MLP neurons of a small language model. Each row is named by its layer, matrix (up: input weights) and neuron, and shows model dimensions 32-223. Each number is 128 + 24 x the weight over its row's rms, rounded and kept within 0 to 255. Numbers have three digits each.
After each neuron's rows, "fires on" lists the tokens most often at its 100 highest values on Wikipedia text that the model never trained on. A number after a token or word is its count.

L10.up43:115144164113152141097156123151158108120111115120140117072137129116127117149110133143144140156079099179113123101105141145106146151133177140102100096099143127172144107103120150142153119110066121114179128134140098115068084118118147131140143133101096108146158188122130157102176146146090130109088124161156146139125140119131115145147150116119138127128135118135122149110108140149126144166118115125165144150135128099171145143132109126158120124141118126090114171083098139125155118109108172093091128089162105177087174143111092120103131112101118111160132126130166115145124111129134153103
fires on: " " 50, " H" 6, " CZ" 5, "1" 4

L3.up770:106110112112100121120179166118097143134113161125163144104092166106147068112114124092129114136119108139119137127150128146126124147119129083122111116145135073146141170168094132154092118120133134141128148169177137120143121114141113136098150128138158117098156172163121138126116106161122168106105150144117142127119157102155161137151106151111075143129149097143147104106133141139139096101121198188149106144159132146113141141144124136116113118123139107147126131151135120140141154147101157148114144121120086128155151149123139118100113158103151167107130050124127128136120145127110057119
fires on: "ly" 20, " but" 12, " not" 10, "ally" 8, "ially" 5, "/" 5

L10.up796:133196116114112120151105170093115145095129142140157141149109168120121132124097133106146109143113184128117083119144107140090126083098108090108110125135122098082116120122109140117144122130146103151128112118133131135150153151102113121120108151194110107111135114187122098166149139091180081111120148109135142119129123171119121122094105103117139149126064112135090154128174132137162164159159124093092084110107152107174169125153126136119110176086135099155124128167129138107128139060139154153165112112156119113111141149133112182147134125171142162144145119147136142109095129110114126123
fires on: " " 23, " M" 15, " a" 5, "R" 5, "C" 4, " (" 4

L5.up228:117163115108124081124175115154162115118087116130205141157136142076172118126102103108144095124121162147110128094184153138130089112120107115166129110140093106137131094119160135137152092113137129134150128166111142115158117100136109142103131095121156162159124113164137128150125118095164131131178146120088144128062122145099132106137087101120115149121071097128115120131152153147131107136136137150153135148136122121120149127133135127115163179127134144098091120150124132098119146164161086138139132109129128117151173148103142079093128121155120115079134091139151149160146120137111127118
fires on: " " 44, "1" 17, "2" 11, "-S" 6, ":" 5, " January" 4

L5.up693:147142145136064120089114114116104135173104163157123123159136138106135142103120139160160136117083149142137096101139109172147151125114113160132076122170119093130064097150156126170095144142095130157107123136121163131163111095127118127158126116104124077151130135114122080127127112149162129131169109144123112157118146101129144103134126122102105121125149108143139141112111118112127120118087113075140158085100165119128132090109163135131110100083130103138151128132111132118127091135153110142108162121117137151164157152143142130118163142102174101093112163080156102109122138075142161125
fires on: "." 78, " is" 7, "9" 6

L10.up441:156107090118099134116164132123113145154140128133120122137086131151104109098155098132154096115140127124094159111112063122126118081156136091159131142130132100176112127109140115133078126108142168102124156133136138141128121165140119122161111131110126130141120138150152116126130134101123107115125127119164161102144106148158144171166125175156118120111162111120104117099179109122113135113126170083102180137086098115140120143130167129041194094163176119133134095106149146140141148136093097149122131114107100164130097123122132147132172138130128099128148117145126113105139111105110139161
fires on: " (" 28, " \"" 17, " or" 11, "," 8, " not" 6, " “" 4

L7.up169:134149137136105094102140136149131131156149106110138121130109119129099085116114138106145145131109108160156135150123098108109082170104135156106134117160131150141130125142139127101137127117149165140148181135120104097101134154147144103139151127127128111109127187138175104105110114084112127139108138205121160157128122118135108138118136140107132115115117126084106150140124163130087094172139108134146163114086145102130112105111159095129141149161138172124128089141150101110135113105129173137120164120162122092095133164148106151112095132144067175117153144115139145144141140131128106110
fires on: " m" 21, " w" 17, "%" 10, " million" 6, " pe" 4, " h" 4

L4.up222:130102143119127118129125150152124124084127115155143103120110162103132115121077182143124094118192087121153120135096118111094128103104143085127137136154158126106124109134147101104138145155125122138174154113120102137115133072134118144126116166099067126169117133145126138144120109126096162132072141142126132158165139173118090112118128155075120166103092148137112132173134119130160097126136130172114111105110118140148126095115150198077139169112149115142095116099125111116086125133124160175116177090109108148149117122200098130132132124126136108134149130114094117109147121104122107149
fires on: ":" 30, " by" 18, " of" 17, " from" 7, " at" 4

L10.up377:115146104153109110120134147130083060107129140174183112111122170105133160078130149155108116119102153151096123117126167116120191131131165173083103117141111114139134141126095146110130143122156103113130108095119149118123141149154143122104117120085164105161111076121095082149113138086166136157148137127166142110132064140118174112117103135141122096159106139109129112132113085149105131143126110116120124120106125110147156125133076143143152149172116141134180131113159131121089130175145111149108084075079133109140123075131157117120165141124143140098121130132140123134129131107152131120
fires on: "9" 42, "0" 13, "1" 12, "8" 10, "7" 6

L8.up620:160135120120131130146135141157142105146148141149154058125153154133133110133148117130123122167125121120118145118122119127101107108123133142147119118143160070137140130144135134081083125149124093119111088091156168129119088146136117095099134098119126135163091131144143132101106165098117094106131131183121105109148150149134134109156137120070119152115122087112126153136082167107152137144120110130077118122126130138167129083117165165077189114114148124149112100145194124102136124076164118154151144112145093171138184128151144091114141106140132184109144118109134103111147161123124136128
fires on: "1" 42, " " 20, " o" 5, " film" 5, " match" 4

L5.up620:129153139198125114100134138163130103146133116085151159111167115149100127119143113146172161106103144116102139124107113139115143158113150121115083138082098119152097130110122095096084152180156157125132136121123119145133129146133113128120087121104144090154103133150125102138136130128129110170138077164146144091153140080133160103145134058075101140118114137144102128144138139124099078138119186132082156144095130151118119095119156080116144151096159132133126145153152154170118127119110129159147139155132104129135099157145122164145113156148175132115132123152137092126095137163128106119
fires on: "\n" 66, " and" 9, " |" 7, "," 5, ")\n" 4, ")" 4

L5.up264:142096149151128126095083137104155146123160114134135095121118127082132170130086101158141087156137100107108104086125101129117156119135137155132149153103058146094126127117154144142118135153126135118112083154136116126141114120183135145132117145135184133124138109195116139126112170125132119109130140129095073165143120130091120131119115110123098102149151127128081133071144161109135173103144090103161156124114114165146129095135132137117142114137146111100139118130126156134144119130111132111127130144145102179147091117108116098151152150151116088111138137144131141148150118141129160169
fires on: " of" 18, "f" 12, "0" 12, "ob" 6, "b" 6

L10.up516:116101147124148158135122146173100137149110101110172169110131139122131115093094124106119098108124135129119117084162119125135131086115138167128114134113108132153116113135123139118142079120162143139102133175114086140147127151151139130128118146083150104138161159117123169145154136077121105120130154138120108145125120147096140191138132127128116126134142135122163124230091112088103164125117065118121126147130171121131119098142171139082120113200134130122144122133151113125106152105136093110158099102130132133130145126150138126114141119120172096098109099147163128133126130080139158097
fires on: "." 56, "7" 9, "9" 8, "1" 6, "5" 5, "," 5

L6.up53:118142124098133170157113121153147134169139154091140125167171110160107140140122105105088122152095113126140151130145113128179101149156117113184116131115149092124142142102128101150130112138153097123147137120127139166105124131106160119122123119163104123154132108152098150127117154151144128129117106145139116067134079123125063087114100093095130137129127121167145146151117105105109131127127135147086088153114133151112095148107143164074133149108119082172091124148154160135117119129117128154114138110120130120105135121171132123120147112110158077123148144113176121044123112163059145092
fires on: " " 33, "ar" 17, "1" 8, "E" 6, "he" 5, "ol" 5

L3.up434:127121150163128122110111140112102144128139116138114135131161143082114100175064121146104132136093097123106119132063097149157152160142139170137082091112136124139119091143103088125109105115107170155127138155109119089101150139145168122137102129133137145131136176169168122121117145126128122157105139123153139115109097116126139120127132175105114163125084131130118141131126164121172116109116144086159129122104109110149147097104131145109171148119155111104153155163158129082109159106060123148111128145136140116149101113203132158128138134067136144121145128088139151152086140180116141110
fires on: " not" 22, " considered" 10, "nd" 9, " to" 9, "th" 9, "m" 4

L7.up478:137156058131085136116170144136148075143149189131150145103130127123132149106113099140139126117114135073167126102122141115099161094147123112105106103123125079126152154133142135122129154109142137122113138152112141130101136106081124121080127070137150165088094089119137143146104130127122147144122103146111131110112087157186112157132122096160129131125177127149108107155117101137136120131142090114156122139130128118121156147147116137143161146114132148127147105134112135145169118199074140135137118106140131132156124172112162116129083096118152158126119117098142145119132134177108126181
fires on: "M" 34, "G" 19, " m" 15, " N" 11, "L" 5

L3.up796:132141140091096110146092114117137137141153084134146090139159160105162082124164107156132137184130159169147148158124115105165124136130086121120153151112120119109172133150143119078144152125141134170144176115103102117149165102088167123051173153124137087148114117127109113131139141132099116113107099134149167122131115118111123124127097115121119136117127140159131122139161114127065124198102104091107125093099147117159092115134158127193128112149092099106150124140131129102115126135130111156155093117157127155155103128146177125096139133128133103125112112144151174116155122125124123129
fires on: "2" 30, "1" 27, "0" 13, "ot" 6, "iv" 4

L5.up879:161139107124122115115106107136076094101141150150111117174135120162144116075156113148080119144109172136123137111130165080131140122093134117116127103163074152149110132108143129154104131169132107170171134174169117093181158135148139087132141169161168130100133081157166142073123093122092119155143124128101117131141132120145112107111126158123113134149117173156099134142099133092157163131168157131099150167158142111126148133141089124128142125185116138124117131103118108124141132146176137093155118149116096124155098089147088130085159141144150147117137113112134132124148105102094112118
fires on: " |" 22, "7" 16, "0" 16, "1" 16, "8" 6, "6" 5

L7.up583:137091107110140147140138154110114090128162098146125160108157153091088131092134138163105106140125128066122106164112102152127137165102151099128108135162179116167119143132147148129141152118153144151130124095078099092126156119031139100174135113100138107123094114112117109166105118183189116138171152137093139160152141110105128123107110092113139122160147125120110145134107143153132130138129128119113123119150139092164124113119157098128136144103151114104123119104142132127143126134126119145159137109131115129150154126096142120103126166135118128142150088133125163126157144098067119152
fires on: "1" 53, "9" 7, "0" 5, " ac" 4

L7.up490:111137169114127148104134166118105161139129092140177122131149100157092161139109152099174079130156129148121143099102119101138122112149123115123104092145121110181147122166128152159130133114175120112123061125153104074118184115129112108143097143128123122120128114082149164130150130130125146170157108128134167094139108119100134124126118130094149119118114143086150159123134111167128144130079147110103081145094157089144130091140121115079084174130175130165129148113133135127113148101144144127135146178105089164131130109108127135113101121122050119129139139138103152138119132108178110126
fires on: "9" 25, "1" 23, " " 19, "8" 11, " (" 7, "0" 4

L10.up207:104112135128102131149147109116122142105139181123119131134121121099122118146091145104143108120073142110116096170144155138126095143132126141107124107057144103106131156150116104150145164120146135150088134118174102111143125100105131154089148071164097136146129115123139125118158130147084125143139117117150148166135159122137125110144141115138114151129162138121151117113137100081161136141128094150126139171132180119128082150145143166159176133114096174161138155104101085130134116120144108106131145109149118099173091138132092068169131157137151113114128135137138115135146161085102134144
fires on: "3" 21, "2" 17, "4" 16, "5" 10, "1" 9, "0" 8

L4.up146:122119111178103131155163164156094137130146145123140115178134105154119163088134117149173100151133093147101128073117118054093148130155157175175120107150107107145114152084083124127143117121083154146091092142115182160140173161145128119091134159113160107156171129143118140100143119143111167163132143141113111165111128121150180108113118098140145150119137089168142114145115127098090127115072130153124087130141110125077101115133134132112126103081127081129134105096113116121116117150117176127141110135117127166147113084148102115120115100098111158152147125116140136143142089151130111142
fires on: " f" 16, " m" 10, " st" 10, " (" 10, "N" 7

L6.up805:091165084134126101155130100107155161124131190102109135124120120097136130102138112134097130135115149118132124156156130148101137096123157170119151125148089152136108111116098119147100161150142134130122129186133141096136172107130138142106130105122112138135118130159107141130085124143118145143084088127116158105076120164137117120107111099168138154096152083132124121129167088165161096136127069149125133163127156143135143156147131109102147141137169110156107139089136119127158116142141128101109126084140103129168113167148164139125113087110136170119117141101133124137158104086082089154
fires on: " N" 58, " W" 12, "w" 5

L10.up473:158089143116069114127112113125121121166138107144150152085125148111081112134177129145130130121074132133157102125113087149131145134134092143097095146098165121159145074137154141139138141159119122181079132153142171154190095119121123107118124127153092106079139121109139097135150123127149150111104139142149146150146149076156125132116100097146116077141114121151101133185137114109155119130141117131121137149142137144110130114135128126084142110097182162127145132121137127178103117106164112100122133101129122073136114123129088089135117129109188134145115141130135190128078137091131103123
fires on: "-" 21, "." 12, "0" 12, " -" 5, "3" 4

L8.up603:087186135136130107128117145137109146148098091180181125132126112106107109089112136117137093132132113146125180157112167110090137078115109143170143138123066136157095144102128125151115150128155119146136132142144158092141148102137138142139111137083152149097172154115126146146136182064090097104143137112132133118125140112132144142114113065103144133116122158130133166107120092127112122088100128149109128181105127099118118094127114111037128138139198124111132145131087139114127146151130119107123108117157118130131146150153173167139139101123123125133130117130128140090140120134177131150
fires on: " " 21, "1" 21, "3" 9, "0" 8, "9" 8, " st" 5

L5.up424:137134141117132128095140092134125132141134124113103126085129142133129141123119092120116103058126160144138097146065146148150135154154147129143161099147082164083142122112123086135135105124159113128098155136112154163147080143138137154178144125125090076122131118144123133146135135135132113155140114136153143124172161130136103114166142194090126133111150130082208101108139127138165143090179144125118148115156132158087102117085123121125099132101125120144129153119153151101114167110186116131130096152115094133109092150124150142191120155111109164128111117132148147119101116142122154143
fires on: "," 24, " /" 23, "ov" 10, " |" 7, " |\n" 6

L3.up539:128107155153171079187122145129107107157110161128118182123125169171133090101141131124099151190114146133102144117136123126125140127123157163129146123106127115122140116114119119144139147141129137139084090138118147085123120158136135161122160125078134109104131173147105078127129121182093173128064134093147155123099116107098085117092068152127145120127131080166161080127144133144147105100093127140109129155130142157129143136122115132134169145136109084123143117096130123172111126127138143146125142107102154123118116121118158119163119102143154163115159118099123124145121110134137115128
fires on: "ch" 15, "m" 13, "qu" 8, "est" 6, "w" 5, "al" 5

L5.up551:161126151098091159113094131144110157089114117123165129101141140197120100121105129166132154157156121104163109131102188141159135152109130131126146083130143155120119148127070109133123111145105152141126145123153093172137111156114126076155088153082111144119138103125183135147129149109134131163112155132152143134151105136118118098119135131094132130138166118155144126160156127128153114119128106100168150099126108084122128106124103154144113131130146131113183134189101151126065142141144142172127111118134133086113110144156112091092138120099118071123122138115081129120116100118089118121
fires on: " /" 20, "6" 15, "7" 15, "-" 10, "0" 7, "2" 6

L6.up382:116163111148134127131092141127123146110127086146145129134123146097090131134121129109131134118141181124128122105084115158166154166166153167094087099097162154133079146135099132103108164123148119143119098146138162157079149122134106149161135146108143153110135141152109106146140158139106146170157122121159111159098110108135131131129113103150160120171160110141084114112174101154140135130108099107145122091120118089139153084109091094165142126111107096088134116125132185148143135111118118151092140110144107141130152087173168123129156140111100100155139136130126105124073168109091147114
fires on: " K" 43, " T" 21, "th" 10, "st" 6, " D" 6, "nd" 4

L10.up439:103127151101149102111143153104127159138162084145113116145109119094105136180133130111135123102130108076144106120121136096125105132125155122127109111106098137154148088140157155092148156109144177129125128102152103157093116145154132114118102129127111139111114117084116126098180189114136143150111177101156138123141119148155067153088133103145129117162118121146100137160103106147113101138127135061138154119096143100114127070143115110153091110126142102131128116146130133085090144116116150112162162149166170081109102123142129127143135131160097173144137109143115159172116142155121129069
fires on: " |" 18, "from" 11, " first" 8, "nd" 5, " S" 5, "st" 5

L8.up452:128121119146101107145128112085095141115095139103153098142117117127173104165107117155169116116119146142119123111119120136174103125120114166108058135131136080134142149097098114154143131100109110109149138134141184127126154113101098142115160121154140126124123144094125139139142068152145151128142085131141167083146150127127132156119126113113113173141122142104129106132119106106094145131106130168114153091067145174137152151113164134106112159107154172147131098101183105131138141112133146148107100166097144162141135161137192122123132216121103116135106101106140127111116127095140163095
fires on: "," 28, "9" 18, ")" 12, "8" 10, "1" 7

L10.up775:118148096089146101140152133133147144127134185102166159162103136111134118114143127118131155160106152140097127131151145113107148115106140136110097129104138137118138168170118144177140134162169128120074097101131154099133129128143169132108119128095156087142104121126116103133113115057116119140180067122150143114147138135109122115141135113096182133107143116128130100163159140137149124151163125131106149130098161123083114141100167134106159139132157082121170151102106149107153099141142118118146080126095122122090108145164106128109180162134134147120105126129142119111116157085122164132
fires on: "el" 11, " el" 10, " al" 10, " del" 8, "-l" 7, "l" 6

L4.up820:149135118118136120138151157138102124126130165129171129112120154134177108125147115100118142158135142124193147148133147150134134122145131133157152135122111142087138122152083154092114127131128162115146109125115129102159111136146160158079103131112155124164092093155124097181146110140142159129134125122112136146102129152114070143147103142094113077143137142159102151142180131140109172141099144090142133173126126151113089110115125117146096107129112124097151165117103152102091143166124143122165081065107111156167142124108154103103183128137149103120107112140113147150136099136102148116
fires on: "1" 31, "0" 26, "2" 15, " need" 5, " Profess" 4

L5.up501:132114121085128117110125096125101110141163120131142145098173152143087154126105103174105162098121087158124136131148137152148140074126130130137160137171085108103116119091106083149086129132175130110120112159125136113154140107163108113146132133130105133171132139142107110071145146104121146123145114123108144131134153123079144104131155168123129108146158138122115114132122128148171110116135163068085172116173084139104147114095145142116120155133132149124123155162131162106118096119115091134151179100145089183151086099124143158157109151107131172107107125127140104137148123076114100139
fires on: " |" 52, " /" 7, "l" 5, "ob" 4, "ub" 4, "0" 4

L7.up100:125164120086115130121167137133167109113099098128128124105106139104154138147157091123127103124166176152139137151137098127114139164110169147120102127104160103140136125099097112125167144126132165094100141156128128116152151101127177125099186163108083133110091123140147109134099139130117165109118117156118096152145159115110111133139115089102170113133123136161156144114128138155130134114111072154120133129185188105056062105111129129119114191122117127123121087132106153141142129103135113106131161139113112151121107077103147125159090110135085130130123123172102138148093148115149128120
fires on: " |" 21, " at" 9, ":" 9, " of" 8, " in" 8, "qu" 5

L8.up418:126135152138097149098104096138127107142147110137086097123175159140097130087174138140158103141105100140154138108155128148138150094117099147117166139126137110138082145129120115143157073107165143108119105117151141120141136139095131111141095110078109148119145096110120121153139147162160090155159131095131134127119092120150115127116136084112078132116125133173114105148166152138126085142121133133121143105171108108144151121153152100092080113112155119104126149138168103151123125152143138105125148163145157187124159120137100146112163139170139141085116151106147096138132152148153145142
fires on: "2" 76, "." 12

L7.up809:134133120114117132147118086150150135132170145093134141155078092119154098129136118095164087115135122154111104185149137113130111102157104160103067105125115137086117095109117100113127146131149102112146146108149196147079130137119131150082122125129099122110130176101127076120179128136110129135104117109145166125138132140170145139111129091109149163146131134126124138123146120129122098166091116117121154094134123147112130125078165127128100135122157133114129116102113133134108179113128138121132121154122094153153114155160129132119148118155113093085120133154126126130104104155088134156
fires on: ")" 100

L10.up316:123098157130160108131104114098118126159104101127131146145138168142105146149146097105108089154096112188128125129102076157158136114101115145167146150112152090103109140095100112146113123090090138104132163142122150116125156110124145117148099179092120130136099103096113126134149145152128137144170133161166079083140099153150106138095127125133114119135129162121160142181127127101142093124121139147118146068157100077086121137156179131131166103127087108115141144112131132131150117164124090117151149145139135147134134151103132152157120122140136129136099103146105156117108161157103130150
fires on: "." 43, " −" 25, "," 13, " +" 6, "′" 4

L10.up612:122144100116120097104104109130142111138151124142115174124161161156170160148090138133127112118108066091086157124128135143111161161100153147081080139147101102136121125116077108132100122169104127125150138096156126105152112120142120110101155162126140168142161121096106162106128158140119124184140140144122135125123126107113174103124110112164107116156132128143118129163147138116123119110112099111120131114176098156074129088141186118133139109182134075108135104107138111160143125161143140129171164136092110089124105136129094131133085111145164131105109095155126121144101123134097122127
fires on: "9" 25, "1" 15, "8" 11, " " 10, " (" 9

L7.up380:112138130129125127135120119171122136118174130164096122103123156145156139113156106146114103144078125148136116179100101116104072157123155140093151118110106104170085102145114096118140097126148122138145135120142125135117114098117109136163118162108111124119147155102165127118159154178094087131118099156145161145140111144152151080174112119152125107129078137120147112122139149126103096157117089109102160126114146145077149124113148122110146135100139127109121163152138131116137136141122126144114133162147057099076134121183092156106085119134170085129116090154122098108146101155091097124
fires on: ")" 57, " |" 5, "." 5

L3.up26:151128112098119142140117142107143109136154180074170133136133119118119114117168100136136149146165131085158118136134120102093122116099125111123104056132114144146092133136087133149113140122157129157148100119150121138158128146091143175161166142147090197150141123128130130112142128080132101124153125148118132118125107108120146151110131129135151148141185146093152125074158149103144154098130166121117143146157182121130146159154165115127116143092119129140106092120122093156137118101138121133117114104118156157152171107103127125106171130120134105151063073118118140165102101115117112128
fires on: "-" 44, " /" 25, " |" 11, " •" 4

L5.up91:103120127113109118137092152097113134170118112127094133144126123106142153161133103138162137121154129156130107145117173137127131112143115166110160129121137129157066106118136121161116108099126140126123125110093137104132121105116150169128115080099124141143152113100091112145154137159170139085092145148146120103182121131087081152109054126132146121147136116179120150158073132126144144128117103159129143137130137139148169132103093150115116135142149125128109121142125094151149136142132040158122120139125149124143135116136123134144130133086109138118172129093116111105165099096163127159
fires on: " g" 27, "G" 20, "g" 10, " G" 6, "-G" 5, "ig" 4

L3.up795:141142080133138128154148140068099145124112119189154121139160141157106123129152126166142148155152111172120136124081128158135113070087158129108128179143128103127138148133124094127131178136119138112150152161139123091137124124113098163131122096107122159181172127135142094098099117147083137120118128134123169133104065111164158154124144148090118161123116145172180134106142114144132092126130135093127159134077136132123116078129097088127108154091120131155147148083113116133128125130136120143108109078188124117142115106140146166131135163149127101133141171139130128118168146096134127128
fires on: " |" 38, "u" 12, " I" 5, " /" 5

L4.up475:131110089109099082139118108142130135079147143129131131155118147152125092130129117142118129171138104117211156165119170189137103147106146161134134160152145089062132068181100104108096105148157148133118143110101118162154139126156116134136135149100122162121133157118160131113116132142104153105107118120099104149106128097125135117142115115103136149134145122108149106152124135120130106091158108123127183109127142133099111154113145152113124140078138123130170140133119135126156116088170075152124099143160123127090148078131118154127152133113148102141117149121102111135167107117080130106
fires on: " |" 56, ";" 8, " /" 6, "0" 5, "3" 5

L10.up677:109103127121142163139084105165113133182110107104122128110119140117138156119135122106140105129094099168116090159130082119118126119137122115111152113119076119123112107126094129109097104155110093111121140122133137120138132153093151106090137146140123128137080132116160111126152114133142102148138149132127086176140097112175176111125119117128114162162149155088149186176124101160134088121150104115142144100184093123144134146120132130114128131191164134118175170149132109159157066136161154106132132149099155146144127115112090116129141135136122114131136116139117146126157170123165088156
fires on: "." 87, "-" 5

L3.up550:125144135067150133117121159112103126111126118143141118137106124101105085105129105152141126152096107141152129080107118157135121139127113159079111170150095118092132145130130115100122153076130135175130153119153114081134119096121145117120141130112152163144136172150136119101105143167112193117121162134151140175141080187104132115137150152161126078129150131125096131126113098117147131099159139137108099115094118116137152112116117099101123146158143152155112150169106157155099163100163122079086141124127129150146162106137131130105095129107176091099152133166108145129168152093120150109
fires on: "l" 20, "c" 13, "b" 7, "el" 6, "ym" 5, "ra" 5

L5.up695:120134122144094136100129153110139162115074125142107113126115147139174087109141101120111109152100138156136167116142135135111116151111137150118174130117123140116133098110128085116121120180133123119164097129104103151147121151122143183132131073110152074132049146134140145119140146132111164129138076149114120153140086146116144171142121139096143111144080109132092153145136146105109108154121153150128128111132143147119143091135066118136130097142112116166126104132183150142159154133119163132149135125132112102136148127097098130126066103124103116149138102113136164136151102114107161168
fires on: " w" 37, " has" 12, "f" 8, " disc" 5, " st" 5

L6.up362:119104124128107129126170108115122157123115138102136143110097126128109112108132093069090111120152105118133113106139093125083108102134112138172132119125136125140164101124143107146083096138086138096154115139106148150118122133158120132159106154110141133125109147132125078147122134117143120147165098121127094137131113135116155128124091117199154150161147088136114126150164109124149106132127147126142175112158155132137138138076124111139147136150145166162094114189180109088129143148119144148101146143125100106120105135139124153085129170136124131163086086134120155144120087135175183151
fires on: " and" 18, "-" 16, " or" 14, "," 11, " A" 9

L6.up200:122108140093114085106152109111125170143162118089148134130094106137126124077154090113124121141127142140092128134141111155104096111099167151193111131138119122124112075121154121150131127158087150090129129098110157140149147151175111158159122114150109141158158132123162102108167103138136153095114136121142148117109114161113116155106110103138134113146188118116176090123147153096087133159135151106138111154115062121146153123092149131053143142136134130129171136125127170150089155135130161149114131113096076139096089133131136149117154109146122116111132108132135116133139124141090156132
fires on: ")" 36, "at" 13, "a" 8

L6.up369:125167116172135119147090124124117117139138121104158122117120160100113121115149137095181137124130114145130097109139119095116150118110133172160088126115148135150133118147075141143143120106119124128097117129144161150100129117111128136101154129108181115091207071145130127139089117153155122142122126159097112128145077189129119143109105130130152102118122088143142142115145198147111089125124057117111131137140125151117110121123163170116114140099122112126133136169124161157118112127107102113149142139124111153119132139143100148132162109142155113139119150123130174130126056180095161127
fires on: " m" 37, " f" 7, " Preceded" 7, " C" 5

L7.up570:119104111147145113140146108140076141112147173168115178108102135067126142128116135145125094156042126168125143114130164102082164118135127149145115124085133121157113110115104132157138100136126132155109134104161093142116068106103125156131176187110144127138112146136143128133144142149099132149122152112138133153135135126166119121111126123130153108121149151140159147070146135120139125145118099110158184155136094084147126131130125116102153120132131136100092117119148116156140113093083087118141115100167129098141143148101096119094123161113162167163122103144135182128126138136108138089
fires on: "." 41, " " 17, "0" 11, "1" 10, "ain" 4

L10.up92:120073159108126130136134151108116163165124090110155145152112147096067118069141173146107108118144127156169106120123152105131121141146153115104140142135131136137141140153120123129151154143161118143095167095174142147105171145088161128156106113104144117102138152130164145126115115151153127124144131101116137115087098106092140129125102103145109159109111149070110176110149147120103135125119165112102086122115145110170114115113139085086123141127176130123160092159142111123133115078184129136159140122110102158145152139114105096144132143084082132135129136090130157127100135077104120128
fires on: "1" 24, " " 17, "9" 14, "2" 10, "8" 10, "7" 5

L6.up206:064098138122120173150099113130085170133122137095135146141110147109168139134104141087128123130143102164102109120143101107129089142113148153154144081143123135126117144151100078147128114147124127141134100127144105170123104164152115149094133104169115174141121126123117093101119077115115109100138148188147119119129152119132136144164117134110167115112135105119120149139130095138103117117143159135169168132166129157123156160133128136098075111161133128129085125149114110091132107150092142135135152110158163151148099083091155166146145182110123141113173115143115150151128144106110127138
fires on: " " 26, "op" 9, "/" 9, "-" 7, "ver" 4, "p" 4

L6.up234:126109152124116121087119114154136122103122142169140112083152145092096112147090123078103150092104144131137085128149078148147186153145107123122102119116119145124100133113172125118134124105124150102135150130110164137133158142132148169129123122131150140126085133172147131130104184128139158147131164079159126118117115126140128117112133121131138098126167148116090107096172096146127121111100169097118141112131113186121112113131152160115144116115134151147136098156129199114170164104107149103111169133112089127125078132104149115130139129153169119150141123118123139125076158060115163122
fires on: " B" 44, "0" 12, " W" 8, "k" 7, "b" 6, " b" 6

L5.up565:167139134098136144117115137135143151112134125165141114120086139099132120159106127138148124128141112088132135176117125104134100141109208133144128158152146131120104115126127088083138138085176131130141157143128112122094105121110186125073142172105169124136142093131193156162110119141113149109131116129100144134150133093105106106116106116092157112118164141108102112149120148109146128134131052133137109102140157123133120088092153143137140140106137096090131113139113131127136122118120130191162139130148087130070147087102089139181117124153121130120118083129112125151143092116134122117
fires on: " at" 33, " of" 10, "0" 8, ":" 6, "p" 5

L7.up746:107123127096111118158140116142154142158141129107167131131115144167146161136156082125121111119126094141144138172141124139144145090129123131164192157152134134097111141097159120109089129134160120130166103146123131090136156122126121080143131117095119110127118107139158091145130073135147118150096133099145117106082114171125090109091097140130132082155139128148132137154110136110152068103102132091138131131173101135107111138153133137133133087130143123139120148132144156137110118104128079139127131172089113150178105111082169081148126123171171123071073147122118167135149155118128110167
fires on: "1" 17, "6" 13, "7" 10, "5" 8, "0" 7, "3" 6

L4.up34:116129114155120150140115111135114096176156148135164140182140105134087136128122075089119111128111120118142122149160153157120094151155137127150070133133101116094101148117068140164128115134103171119127125153142137135153102120125123129129162100185111140120149144157076131101150119090122133107114164140159105075110122097168157158101129106120131150139145137103096099155112119126114113148117149133130176191122158158126107073173117129169120092113156106132109103189126147179161139125127159114146117102099129112136131094089139120101131142129112137138118151119097124110110153112144131101
fires on: "-" 27, ":" 21, " s" 11, " |" 4

L8.up42:144131121071103062106118126117135127139146130178164121114127165164151148121128156130152099130129111168150146092102114128095130160110106090114127106148136143127162117144113145147144145167168128169141144148136138122140177119131188116144163129143124164118106120127176144143109146158111124125146139144134120123127129068134110129114141096160129125156123128102107094143129137094118160131136119099125164137105115141098098110171084054099076134175123109146143112136152124171136118160133167104139149151105094109090108169132080089092144114137119144128140132101134105120067134101106130140
fires on: "1" 26, "2" 15, "8" 12, "4" 9, "7" 6

L5.up40:081100101130182130139172133162124144145119128123134136157132095163167134142135122152145114132076133115146109126113146129098116157135157148118097130128103111130108140115149105088098127084133148132143120161090131158158082141132144121122095124119103148128097130172107153125179121115103164115104123164145140099176092092144159108108124134130122129116133139151127120126126128126086140143142099153075122134172103129176154110148144063148128109120122125134113167159131167145149132086133145093179150101108132152106136095103149149149200155138130117123099079168154158126097137114136142122
fires on: "." 21, " |" 21, ";" 20, "," 10, " (" 7